MLP neurons of a small language model. Each row is named by its layer, matrix (gate and up: input weights) and neuron, and shows model dimensions 96-191. Each number is 500 + 25 x the weight over its row's rms, rounded and kept within 0 to 999. Numbers have three digits each. A neuron's up and down rows have the sign that makes its largest values positive.
A block is one neuron, or neurons of one layer that tend to fire together. After each block is what it responds to, as a language model described it from the Wikipedia text at the highest values.

L2.gate155:538486506498473444490493504498524518493498544500481467505532525512486506483455516520510477518505495490501533530500481498503482506476496497507504510455497503498488484475488514499486487471526445492526471503547517510515501459501437522491499485523487464532482499508459489507472489465483506477
L2.up155:501470493487457509484493517501451495485539493532474533526537530532518532490474531468486475515474466547519505508482490490495504507450532470502511433483482479496500487485457517445478488473518449532515467463514531509479504500514458494507489491524484474502506567451465530537472511519521514514
L2.gate207:521512500489498520518500473505504499517478518528520510525486500475487531457493474501481530504470509489498526523514486502516478506508565458505498534483484514479502468546514510510474443473546499523577540495479528479502495557521484477546492479516480501516532488504520528489464518497525487512
L2.up207:490468484489497468523516479479499473459457471560507517524525518500535538488483493472551534482511470524494518546494513468482491507467516516505513492498477480506486448497501516468455501475493479515469498521494526501510475534466508487518494478541510516498569486466508494528505477500479487528
L2.gate360:534515513512500518475520503508486484505495523486521530517508492532495534518435484526505510500479518469515509541518516504554447536535492458490534513462503472493432487469483488511498494473502528502498527487487557489517518459511457513523491525524492503541503480470474461490465468512439488507
L2.up360:528452494493521481496489511435479491504543451536519483508485522486482471518472476562534497536538493494489479543452510497464503473523481485495475510504489483460477487455512483531510508481526490501467498525500484517534533519492498485501518531466520453486498494486468514475506496501489553502
L2.gate439:529508488495478516521513517507504521544528511496510516470519458484478555493523522473445503489467539524533470524503471478531530501512511495557481517544518480526470496525515451554511480459520528490482541476502534506460540524513465488497471503524490504517538547521497493501502519485497471487
L2.up439:507547497523511497537506484522462504486494537564501474487504482536476528521501502498537479533501516532527484496495468528550541492515487472531425519472526503487470534475500487494518485520541544490469521487476528494475524521529440521540524452474501504509564495487445493504491516498478525486
Split function-word endings. Second or final word pieces completing common function words split across tokens, especially wh-at, plus up-on, bec-ause, th-us, whil-st, and whole-word " but".

L4.gate36:475505460507495532496512514525495463473449486498525469515525496482456480511528504523492517535513502526502459529519485516508488565492488468469479459472504542509588534440524516479515482486495500461474534534504495506515498514502555498502516518477507461468506528471493547486512473466515508526
L4.up36:484491460496482547470505532474517510487485561502480483494513493487521489536505536525505511545512520543493512476496505568503494549512491459489469507477528546513534517483500533469523467488503511510502545515540502490502496557518478503504516531499530503499486505475508521485477467439550501507
L4.gate55:541479544484463439487523517506543502497521495515488458494497451490500535474522475530505536503516512506505502467533503488537479452505516508519478471534489510517523524449487503528504469484540529504529549537503473498551505496468505463503494509512512511555494502491480519485518472478504501455
L4.up55:496569516519454508516462470454504504508541525502503446481555489492528485408449561480495483500538478497498496489532494473491497463511507468487461538524513487484525533528500524478501510494512454498515528436490506514490516541526536509494487518553484496455469528522500495493469539526499499529
L4.gate60:521503505451478544492527453477513491559483495470512469507512540511511524516470491484489460484506477468532471522480475467529517493479481513496497478522476479460497483496484522515461493477434510468445529529517460503554452569485451505529549506516448520531495499523500497511523536508520532497
L4.up60:484497513501496517536478519485517506473488529475496501527457484518529521503558532491514502517512559520507543510481466506509513480514495530487516485521492537468464504503469553503476489556552492510498448472478485488479506462526510526533570519505512491507505480537491506485471497466524509484
L4.gate69:480502498505480510499517489504524481528498501514545468532513511481491474504505511450484536525519496477547428512528532494529468512508505513532517501501513522492515476493496518541450488463562458510494511451498501474506489452534473513489481525526546544490504554547520507495465491495487520508
L4.up69:468535497461481531513528529530480490510474509500527530491489507467469534520504502460501509543513505467490490501492485504518462509492483515520526523489533518538501574528483534507494506472519481473522513538528513485522510480544523472483486549513529523511490527478518543505508534483496547483
L4.gate112:476496497535474492527471480529517509472508489519521530560517493526526479416516496525474484468505516488484451479501496475490446516522504474472498544511519494509520487509480522480510550527523492523480550514503445490497544496472539513522482512491500539487519469512495491500478532509513524470
L4.up112:532511493497501478480526486497492520451491514473476545529506518479533537521473503448546515505514530497515510523492499530497497492517556523495494521554512526492477538504476545491496467459517487487531525525502494481537525575516494486512500496472490470515493510539514489478522487495474504507
L4.gate215:520528502499497506538446480505511487480500453503470479509544492503468486500474538517514462493498541487490498484499525487515451476482468512513516513477516461500579485495548524504499519500557549493488505487501441505473511480527516526518486520509496549483515552508509499519491497502533460496
L4.up215:506483526475494546523502488453502503458512537515498470510496497523496502516518532491547523490499500546513482507498484518538471514497493489543475529510480514464538524472526518490481484494484525478503487508461543482513531441517496465455486509521520472534509485477505494503508450437489482525
L4.gate283:473515449475470533522519511503486482480488465496518478516500469487490489533521501495455535482542497487514465522513487540539483448511458509494505465485489536523530517482506536485486486450516482508488481472483515512529518462549522484481499519493514511546483506485492507456477490474482535466
L4.up283:491527512475493546473541467496521508502491544500483477492499492502475468521531513460547504516482435487509499563494470503471485481509526509483485494542526529454537544487467506438500483497508507536504533499549469511484503501548534517465460518490493498509472501493516508515472537493533566488
L4.gate285:511467468459508512485489507455531490487509484520481477493486526503482517511475514471492528496503476488452550462473549517522527474474483506476443480537489513484557518530529504491513517484510505501533497513544460467506505525501486472514510486500512482547485475528470525471516480485506526485
L4.up285:522529488526519465481473582493468467522524539499476512519491527535468527491518488528505510481490524500501461513499440492457491495529516539481460486533478506514491506487452498512565498511513452496498470493509497500473487538502457484487543517485485478497496537549468503512462466472530524536
L4.gate300:493504513505484463514513496518473476501484507496500464493476472454472527530500521503490543520498491510511480547523484489532466474463496473487515498519489535536471523450489495551445499507517511491524483490521450521518529549495497470489472520546493524569539505518554555507497463455512525526
L4.up300:531527467482540506458434517497484494495492540499543519508469452519537482518527515518464546499503516475505507490467495501512488523506459490516526493530524502485493468464489473425477469464500477491465478498518481529468477478534521501514496456488490510472529469517511498495472501500538545492
L4.gate306:496520511475496506519470520522514470489526518495497520531503507496494496540483460542488496480540511516514502496545502482457453500496522490496459443484496477485497505528488510539475494492525483539481538505549504522494512504492492496520535514459492515496508554497485471460478492501454504485
L4.up306:507509477483472522473495457463520484520497507522441498494445506458490492524511505535482539474542493504478487504483546562510507524529524554534497505519452509486491490465501522502467483484523525524480496502486498451506450517494447513449535495518551520475471495512487511471534465478487496509
L4.gate312:483487462502439514479488516509521536497514527509511471514529505523463515518508487501507506504516495499489471528477477497538480546488523476491478456536492495501504476476516518493427473454542522523489470489523506539506531468485489498507498562511511500517458529495496523446485517515459491470
L4.up312:459515486528533492455508468492485471509476488494499488536499520507491525538498524498527496512486515501500435480485469500517471547490525534481466473483500490472478549490499450511483479452543475538510511530516522546491507511482491514488490495535505499489517536483491502449481496527469533488
L4.gate375:507511497471485501539496545482488485502450498463509514478486497530452505517565517506442512497503476516497485536492513503497490504493524480440461486499500491536508501488488496494500448452490510484493522531502490509501529474553498457507474540541495504473549502517524523496517459512533512454
L4.up375:489519487507490518493476495451513489507457537470477538500501493476459526498478469535535490518487525493496503517491501454506495548495484461520504479517480525538482493495515509503426479504501514517493499498516459482523490471503467514528480499520511487506477556502492534477524480462516533511
L4.gate381:498480514504522502475489483516504484542489480494472521506508500471481464517480548540505536470519547519543485524517527512555526528524528484502557444519472518515509477471505526496507505462511494524523525457453477503502532520483498515550489498515427472517502493521494534489519454493524541437
L4.up381:515533523510480521534504467501545534474462484499525477548510544496495475503538470487456530512503510468490494515461521510489493486507490517513478471491520519469462522512510503484474518483477473500501537513543493455511473444551489521512504523475504459496476482495496537500546445458463548467
L4.gate388:534460493479520505534557483497478507516485472457559511482502520540458514456534484506479530498499542460499466513472456529468501479531493495498488467486559552521522450501482512516479480502542520463519478475493508481545457509498452517537528531503516516460509493547513503449489510483516538520
L4.up388:501461510547538511510554480497503517509546498486438486511530461507498528480494477480493492493476501477519495451555521474490487498505496533499484503460506450511511498466494505442523476504470527433505500485514497512495500553520484490516499477539519499504437463483485497493513473498497515508
L4.gate402:501488478522493495502545486498519501486510535436509483494490492534515517501510488555588505524456484478518499539524484532481486525466519495539459492498509531476503490495500545540492485526521503516500521482493455462484502527548500500486494487504507514472465515536493488566542494517494537485
L4.up402:520525511512533469507539534480495492497455497497510497483485487510547498498500484486500506470510487456514518496528484520496483497485535507516524471515453503492521524517471510466521486456496491497505512474519470481452493569481511488480473483500492509525509521521480519473472461452523500507
L4.gate432:500521516516540515492453532475509491493471543518480463457490511510500463508487498499501521545494545501458514478481499556463486544481516501546510501482466437497510512492485539511484498519488463496511539536525492494496511488447494459500511474457486480495484469537529485508495486452521524517
L4.up432:453480507457467463525518513458472473495473509533505464491474489505492496489492491476530508513502542518504519487466507506510495481533492508510475474521484545485517503492500469482531538452478469506489491440545488492481501533492480484538487508500515488504535517494459484506469490460513483533
Comma after introductory phrases. Commas and word-final pieces ending a sentence-opening adverbial or clause, just before the main subject, as in However, In February 2009, During that time,.

L5.gate379:451474478498498488527503529488495465487440458533524482509480512513486486532511546498447519516480518456484448508471477508521501524544500498493492495510500526524529447496539498514538494465541454514538463518592494516530492484479476468493542549486524478505528483498478520489512484501502498516
L5.up379:525473477454503498504497532482459503484440456481543462492475565471499499567502517483461529531493510479511463516493501536541480544541496491510507495509510533491540488507502505510521501500496487511525511494509490531545534503514504508503517546468502508502533508475478514477499492483529506489
Comma after introductory phrase. Comma closing a sentence-opening time or adverbial phrase, just before the main clause's subject, as in "Between 2014 and 2016," "After the war in 1919," "Thus,"; also clause-linking "that," "when," "with."

L5.gate312:504545530505545521499524498495532488517517518489519487444480522508521523520474512471496498507498452473474475464523442432491496556534500501479506458520501516474480480491476513507498480522541488479485502496525515503479480506473528500511459487478498532514466479508522473530516483521520555526
L5.up312:518526531525479500472441500455558492518491455505459523508523494484491461526490482512508505512505480458476481486533548481497490496491493484532538500515517470548530462479517537497531472530506457465463495502492516510474535526458517475473517517462521531496474473497537517538496512504486533496
Partitive "of" after one. The word "of" in partitive phrases, mostly "one of the" (also "two of", "some of"), plus scattered word fragments in tables and names.

L4.gate25:493510490512492505464493464515516499510524506459521499476496509471526542527516505518498527503561507470525477547522502497462530525499485491472542486500512464502500534499493471520477469486502515511512484519527508494502559519478512443515518544479477496501508495508493501500547488448522528539
L4.up25:463515468498557486491467479514542516461505481456495498556505495518522527435503530508527526518486488490515499485497487479491494496485515523529527476479514498513483473537529524518465474492456477533482517478519507489483496503499475523445481471538580540497505491475517495516513507461469529518
L4.gate61:498516469472523548525547437495527466459490486489485493440484533531474508523509493521470475491495558471501489483519534508486480495488489483477473513481528480507540487511551489477505472505497476509537479457510490482467476488504519480484516516549509491518556502513530541498509500476462557495
L4.up61:532502502473486499486477486483517497491512529481527540521546459514490517544522496491491515475509478506559487463515471514508470516461453541493517543518542497459485519515512489485487512494495540504511464512498511497503503482516487498480489446459533478499509471516511475511450497447421508495
L4.gate66:517522545496500505502466481495554528483522505512484531513496483480519457489557511509507470501506496502448491427527516476485531454527499534504523483493521515514450475516489505510440482528522487504459486515500424464486475513477510473501546497522499534449492478506521495455450474459452522505
L4.up66:482464455517529524521468511472501546452523538468508444522501551524523509521510518520520514504497498475503534492484508493494555497474506535467506533504524475540494501486496500520480523470523516505508499484489473476485511492516490510443494477522498508507483501474472521482456460486458526488
L4.gate68:510480506501541506484539480525507480509491519458501504499517445459502530480511521501509509516505514498514443522479506483510512500476474535451508476487529499489478494508477486540504487502507487467513535482521518519495498509518520498455483545521522491521476478496533509481490473494432483500
L4.up68:469511472551512515493567544515510498481518454516511482479503485456533496483477528527489495480509499505497482486471488446509502525540487453543499511515498472504480458516491472515535465509496505514490503493514477495488534536476491465504497502510468550512526486436475505530481482507497517534
L4.gate76:528483501528510527519500517483515492476527480513508549531539484498483481513474532526509519502509503507539454499485527552476492494488489453468504508482547522507488458512486457487526497529483500476440498475529512499493457519484472473465509531518480520461500514532499479522477531492479446503
L4.up76:518484494441530482494518501505455498502506459520457491500488500472501509481513526504481511493469472503459457517483459508493518487489482482476514529476519526486425505491512448513517497489465477502460489494523509485515504465483524522554510477539482478464516515492512491503517527514486521504
L4.gate96:503496536509506514511486546479500456465494457472507497499514482536514474462521520489535515482505514505508515507475535436533535488520479564481474463507495547511482465478497522491505505526474533469511482496547495476535514502508535465502464488526518490500525523497512519499516524497526504515
L4.up96:511468546490504480433489540524507501463478529551501475500527517491530452482506473511515525512484521494496514439470475477550496531471488536486512487529530537475495479523505492577493507481510443517463486496516493516468497526510505521501500494476531506526479501499446486498505485463503474497
L4.gate145:546536514512458450538519542513521520533501478472475488522473488520542501538505534508474480502513523481483466513498454509519511543509528462483511492501512466525467496470493536483513495464501505495466479486535496506490512496472472481508524586480507488473526546472519484497506472487469476535
L4.up145:550492521497521515510537504536494524470487464495462491497521524525505513507490498512500531474518473525489501502522493468489505481520482490508557523469515478491516500522515506488505446491503523532487516496518489461490495508530488543484523532480484519518507500464483501545482457438511513516
L4.gate156:540524492478504530493507549543534541498546462531513465469473479518507520470475555513492461533480564477526515443463499491488475481506500503539521512450515528520477465469505516486493498514495497496497492513484483439500524523441507491500503480485532507476485482536505483514483522449543509547
L4.up156:478457482529513517488459502517500526484531476471470556547503450506509528528477482510501529479461485522533552473502494479510525513486521504534505517511514499481513529546504518495486495518545516498525493531526541497510515481541500466479470479565463520532479482513512505468516487477447518513
L4.gate224:494496509467495475559490456550479489460534496468515508496531456517462509515496502477514472526523504518499509500497494526497517547495468434466534484522489486478444462537469504522541502518505522478503489526529483502478510497487556498503533448489518523486550494501536470493498492521495492501
L4.up224:496522491466546507470550467506474491456465459489465517519518497507501513490480474486495522449503509499524475507479462477517481536489495523499501501506489496470499474541475514536530482478507489464483473487518508491501535493494475496471544497437492484523509492497548462508479446495496462505
L4.gate243:485541445535515496550502504532527478493514494479491448485509484526501495496497505489490491509527493515484477508531515490477484514466504503511531496502519524459502484485494526537520511489530477513474544481511508472463486463505512483491510509462524453502521504501480479556461476519494501564
L4.up243:528571523522526518505466514542483507497493503455472508500459512469518523522495488490508528456493562468516494509467504475533460541492539507493493503530478518495466508476539479514541476519475490524532474488499516513507506528509509508520497463472497504479504473490497502486545463469482481458
L4.gate251:502496474515483494518523530480484520485491503491496505476489505511434520509462537464515488483541520498464475540521500493484499537509528513525483488528491484507501525456494517542503477503475485542472521515468489511492491468494509519499476527455491487463538482505496489514523523474486518487
L4.up251:537471537548521478501494527528504501518487487559538541492516457501521495523501494490501482504510508491504499506473510533513479502499512496527507508503501556527506501461482469484549516487483513507491454507487507486488562516523456467488459509469468508472516506491458497497473508497531522515
L4.gate304:490477515531475503506515522549537474532490486504467484495485503506473501497496503511482514506513525484518516519500519501537553515501527502495509491472527487513515535500577487490522548451520502493519515536514465479515549546498536481518481498503529505526517509482506520457489475494500513494
L4.up304:461483478509496488514507516493500475471500498510481501507487492498490462477480513474528509536516489453555513498509470475511503487529506517536555534442524491496493513471494513532495496492514525475544481447539496462462548469450512526468516489483474491497520520520467486476452497509483537499
L4.gate346:464512463518522486530490467557520530497508567484483482534535484483524503464494523523523530488478515485460510506495494513459508505501515482493485516492514499465529506483499509517502500533484469497515521470556481522492521553482480480487525471525567465488536485519515467472551494441501527481
L4.up346:508529483485529539492500503489502457525489530544488497515493514473503462437479493511515517493493480457476565533466493494528441511517474470470448474525545497523482509465517459520493472490518521515499566492518498459521503551517498499526515511497512550501467506520489479486543523487484522490
L4.gate395:491510430464495481492518474494515565490438502511514511504494507514513489483486556451546493523493513485522490490468498524499495537494512523448473457522519527484530529492476531482481455513506513494528434520476507525527513452479506465485512494543529482503536495510487483526526501481525494445
L4.up395:495509505486486543484502556529511537479495514475516547492478461465480469464485537470498483546503526470520502500488544484499480513521452489505475469497561503480490522514521458523472513496515537545502496490514495494506505541508506480533482507508521520502452504446471479489525499491469494452
L4.gate435:526506494514500509532497451522469434498427509503503556524495466482531460502516459536529488508506522477503467447454542536512506528526481490466479465490497524507518534496542541525534499523495483509488512555510513506475455496519565520518495498467495492553518461489531500501497471509487498525
L4.up435:529516476536475482530493484517495464472484532484496515506519460487492469505477485512474460511487500537506478498430510506508482473489536501501501470493478505476494503521519474566509474464503513478507480479490503495445491546470512516514462515515472498509491515506501513540477482505474512493
L4.gate440:515506438509514532530480512516485484494515518468523472512511480490510479512544528486492482474502535494523470514490541487481525498451499457545544507505522481531505501502506469473512493539522486515487495464546463487503537483478529484483544510526527504524532479536490490527517469484465473530
L4.up440:481520496482524471475498483510496528460521508508471519471517501516475554456486488474510530487490556521490468503471509509503460503522441497522476540533537489488480483501498467509485476514459496569507539490498509484513496493489509489476527506492451504543498516462481514534477505524493504533
Partitive "of" and word-pieces. The "of" after quantifiers like one of, some of, many of, and the second word-piece after short starts like f|ac|ing, be|h|ind.

L2.gate115:481521545538501480531497498495517507494486499511433504470497504513531520527456538485504534485542532510509509511522486562487494505488488474479538496488493504507484515486489515512490530465510510454532538504486518537495518520479477519459530487439496497467519527496485566502516499482532503500
L2.up115:486480520488500528545472519517501511464521498479493520505492513531546491509495485512480510487486512515510516505554446478486488529494505489450480445529507525496476513461481499529515510509528562476529543538467506498514514494500525477458509506526488513462511489532499513554521572495512519551
L2.gate119:541502494515507468463516503539548532559462490479475491521504548500483492476556538555505519496544537509533447494493492512495509494523484525481499499475486516514444493495523522494515482464544498485531470544516501526517549490535543496515533489525522509518533497524510504501558483513463494496
L2.up119:461487492517513449456508483486531507518507471482508505499489500490499555496524537514468464578515490497531506520496475554503517536467481487508523472503484492471482532530477492510524462494558471496517505507467506489496527537514534480496533470500516496492468513504518518487552493521528486495
L2.gate206:544463493473507486525484494501499508481504499505530510515458467492471497528500411486558503521435513520532517495496521472494523529493478512513495512490494475520479470505501502554509491482533507447530512560523493469527502499465505536513497492471565508511560496516484502489543476486499468486
L2.up206:497489492455501531463516466503528501443499509509493557492518481477458509564492473484506494547492515504492494491489500504489531478492485466529530521465520482473507432515482495520530476462531477484529504522551507560497505507470493481465493481553507480492504513512534546505524465489484505474
L2.gate243:488515481551492505498527510462494510508476478517473515504524477528461482501511489533543508450520514535479518449482498525507502539511445482505543523479508493501502500497477542507485488500522466534532501504504528524474507549488509510488448510485550478479475510518512495531511466493519512482
L2.up243:513471452468516503513506501493488503459513535490517552541504472495464472535476490530511527504514486494528457533511465478501514543486453472500512516523515486524499513485467469470531453497541480490507534515564512483516489544512528477493459493494556476536495502542548511510515528479521477545
Preposition "of" after nouns. The preposition "of" after quantity and part words or nouns, as in "some of its", "all of which", "May of 1918", "Coat of arms"; sometimes also the middle piece of a split word.

L4.gate19:470503453493454498519531490484523522499520482502515541523482519512497536468561493514478490549500478494501545488524493489471502502548453505471515493512486469523512476545487541486501479478498507541490517523538473472563498542493484497494504458510519541497514506502522496493498530461468529472
L4.up19:518507520491515492513480489506486509462478537520487492535525499515499476511450517498519503486461495496491505474508537490476493466498497503526497503459478500487477499566468521494516485526503470508495490485510496509490490561480470475514534523494493460500516496524470501481513479478519496479
L4.gate75:481500527514512486550497501526512460512502526504531433461490502499485494478514528496498458482527516552505539488485494488514518537531491486472510476511486506460479461504501556505519495507469504485516493512488525481470485457489485515493535567501517489531489545526548507530464482505491520461
L4.up75:525513475526487544472489523515508549490509471473481496513518444500519442532494534548522462530491538460538487504516523486494473521495497521470507514511512502512530435482463480540501503539545449505493509444491483532467505521504480504534487486456496500503501482475487520581503466534473481514
L4.gate97:509494488503475488526500515518502501431489491480534482511455508546528503517507537544516504492465470510516529506501495505510467510515570475481505525483517500526531494522534504500473476498513525482473487506468499557531459510496453474532504507500492547480501474521472511467531498472506467510
L4.up97:434531493487491522520460473507461540474488493487518504503479528467526476507472493504467528514460501517479497495523510508538489508529565490494484452489509505466523477529523522501494493488508501517537519509476528496519449508535506530576497492470470527428461522512486536520505531483515475524
L4.gate105:514545506535513530548475524502503513510486520509534470497487520472489505561525518511494443490486512482405534535466479483530484486521503467497516514524531488501416516485527486488490505522487536432516500524480533529467509472462446483507496500511525495534492515524575507535495513519471508507
L4.up105:517491476472517554521481495516486526435508498468479497518469465530496471471477513521525497510472476463529521504535538510473487522519516510520547509504466504552566484497516519504505456526545539564491548464483478512531500503487503486491512499497477443508505564507518484546481516509544547494
L4.gate123:493483499492499504490515476494452462533529460459508503517471476500515549566449471512498497525516516489493528472495490450503466498527481471486503471518493474489477465516484483504540495466506512531475524505494496555483534498494500500525504527532509474482480493511514492526521485499462522482
L4.up123:507489465489505473545466513525514483495502547470530497520461498567496533494487489495475469521525507477488460529556463490504511505481538514512435517502495460449506518490493515456487507409513491503521511503498500537469497526524493507494490467547504530515515539471471490513528515501505548515
L4.gate158:520483499481493544511475485522532506488503530466501459503504507484509508534506494493508493493484492493483521494522479480456482516472548470519488545477461520494479493469478519507481467526504518545541532491558497482483534524499488443507524552528534513516516507486463552525470495498505515524
L4.up158:500487503481484503487496492516490553508538496491486475473522523467542510503540480451528491463464484473524512500480441444522483499446537480487503514525511486478522441541504470502524507539501491500512509511500536494512509533482502472520511484494449485452506505492506481496532473502502496513
L4.gate218:498531473507496466511507482505519452452553501473502504501498497525500477530451454434489490482503491503495522475529490490472518501462530489480479506496512493551496496476489522511479479514527525474459474467528479480516541491547442480496513508498468506481503504506521486500532503473489492550
L4.up218:464520504523474489499536470453476456518487473497479553486506482476493530542512512454542531482511482493493543530523442507517478539470531516505493533479511493479493514527477512490496506478531545453470467514514475504492513484507496468508474535463466482525539499509524494516505498500528499506
L4.gate255:537528504478488568502461487517504535504514527492514455496522506499466474476449538518508516527463485498510501507498465481502481484530510494456491526479446523510438496484496500489494501468530496495485501458501536551471441471506473510563484515486507520441478479526500474559471519495522489489
L4.up255:468519532502493491480484472550463528448519515516506480530504519460472535471501474518520476520470507516473499492514496494462523545514497503500525500455527467498508492536523514516440495522496508470487498481501506484437486476499499484508496513522516512522483483502501488550514484480465488491
L4.gate284:520484481484518492502497507501500458474475483490510482493510541516509488550480487521503536503458518511478508469515525507496526491489467521497472521501500481534489486451486511467510471496492474488489528471479524460499455455476495501502531486494526483485514504516476540509509439500521500455
L4.up284:489524493508527498543482463488526512509536527505498509507494479473472544525491513484461472530503510507544537517516487480503494531499558513516509514507526489448445512481493470543553478487544478533517461497480499518503522507480504485515518518490497491499499525539529498490494528502549472474
L4.gate316:520502499541501493506504478479540489475523494524534472500534494506451516471480485562475482499530479517534490497527517559512510509482523517521519501459514490541523484491536537492405473523489513509492497500508534487512492516519484464463497558538571510536481469496482478546468464443519520528
L4.up316:507494487517498505479494519536537493517512501429493498476477476522501480510560502504482459503505521525476514500543516504502473480510500501499509511492533483547512518509434450525544531491523476464483502519460512532468481534535483448487498496465449507482465480473487504497515496452461515521
L4.gate347:465473475486509493538538535532483508463544494450523479512477483502463510470501532515536441468515491495532500533553528498475494532475524497494499510519511507493524469469533494484499452517499511500481505466496574520497490500497492471544472524508494533487519507522530476497502498453512481476
L4.up347:518496508473526522492485506511434518513484478517502475509490519463471499468507578495518512470514538509496490493496505507530454491470459483482453540475483476488485513504553477481479521488510506544487462462495476520482528528466532512557464488496479486448476466534485496516497472500540492457
L4.gate354:514481522505506493497510539469501458487484499515508483462522511476457489463472490492492520510495493503477499532520493490488510529498511456494525502518505493543532527416546472500477534470535484459466469513477500491489502464486499489500554510531460509515418542534475516445512473441469498506
L4.up354:494496498507534477517505516484514500518491489497525472500512521481458508442521463494501514528494553545525520464542555506512473460554468473534484470497524527529476553477504522484465483512532494464459485500512509503518479469521498514527503525530519498512484495517481535500501477500462469438
L4.gate393:456553440476501508518517508495521525500485501492438506509514492520486496467500490540469504513479502460524568474540499528516484480447524495444501517465559550480502490524494505462501489506528510511503494492529522509495493412498489485488520511531476496514500518558479504445477511500521467461
L4.up393:512506487481482517500486526497522495478595482506472490468512517513493497515507514556506519461530518483540508495494502465554534505522490480453528502500519490515541497499526506508499535486465520510533505507423541514556445494506475454475554522507501476492524490536478513475503490525468482490
L4.gate419:475534484566520510496453496557478514525519466525521500472479504483561482509495489466536536490509479477471506524501518488518481517496547474497529498498528523505533532490554512515489511529496534534541469511513511503508510473495527508502481546571518470497483492477480514520491478499499483500
L4.up419:478497478541500539493488505531518532498507478514518531475518523507566507501492457479488544470451485503483511473492490533495465449484485480474495466499492505521525550503519495525509522480515474485503481500487506454502506487495518548488502495547534461440513452515476520517481513534508514525
L4.gate421:533500513497551502478516520502530486446546516527517488508504548482502486458507509511499485521498525509483542527506519481513533520481490481490453507452514499494527498538476512505460511481511487474490501490515500490530515469519451463490525501493520506478490481510502477513514460512537523505
L4.up421:498507491511527497475516524525501481459526492488469515467491507486510538471513500486503443516528519559490567543470525505522497506499549451470493508473531534509527490497532487447475478458492480503479523474510458535515545455485482475507494486502530521477506479457489467543545500491524489458
L4.gate430:473448451520480496530512531525513510501499469483505509519489503492484492465517499525491463489556516466465525522503524514519486510476508479448491466471468501489447478495512504523463505502472503485479494495529473536536495458492462483489481492504467521526527518464530491560506476470497558501
L4.up430:511501497500495522476577405504517482492451490493493453509512463526483470498503492483494470526497501456530512493517483524478528505454502493503498480493464509509514508470474500502516505491505462509541515506481503502504449489461482489519458465555466501546526510492520481475500485473518476529
Mid-word fragment pieces. Short letter pieces inside a word split across tokens, strongest on the p in hos-p-ital, also gos-p-el, inade-qu-ate, s-q mi.

L5.gate122:475534482462489499481503504505506500471526516503522500538524482552483484470499499524505505501504492555516533519520481506492533502517490512524525523512503465507483527487501512498470465500497529486478477486527513495532499497526472517500542509552528517479547463531517467547514518518482469471
L5.up122:478484500506535471525510492453501520488536500496505517524569543495493501477535532499439506533518492513524499466534481486513533503486486468450502496495537494504503477470505502524517482489483448525555512491481553480506494486497532449491498464523471524435517463509515494512539558497488497507
Mid-word fragments. Word-internal pieces that complete a predictable word, mostly in infobox lines like Density "s|q mi" and "Webs|ite", plus scientific and title words.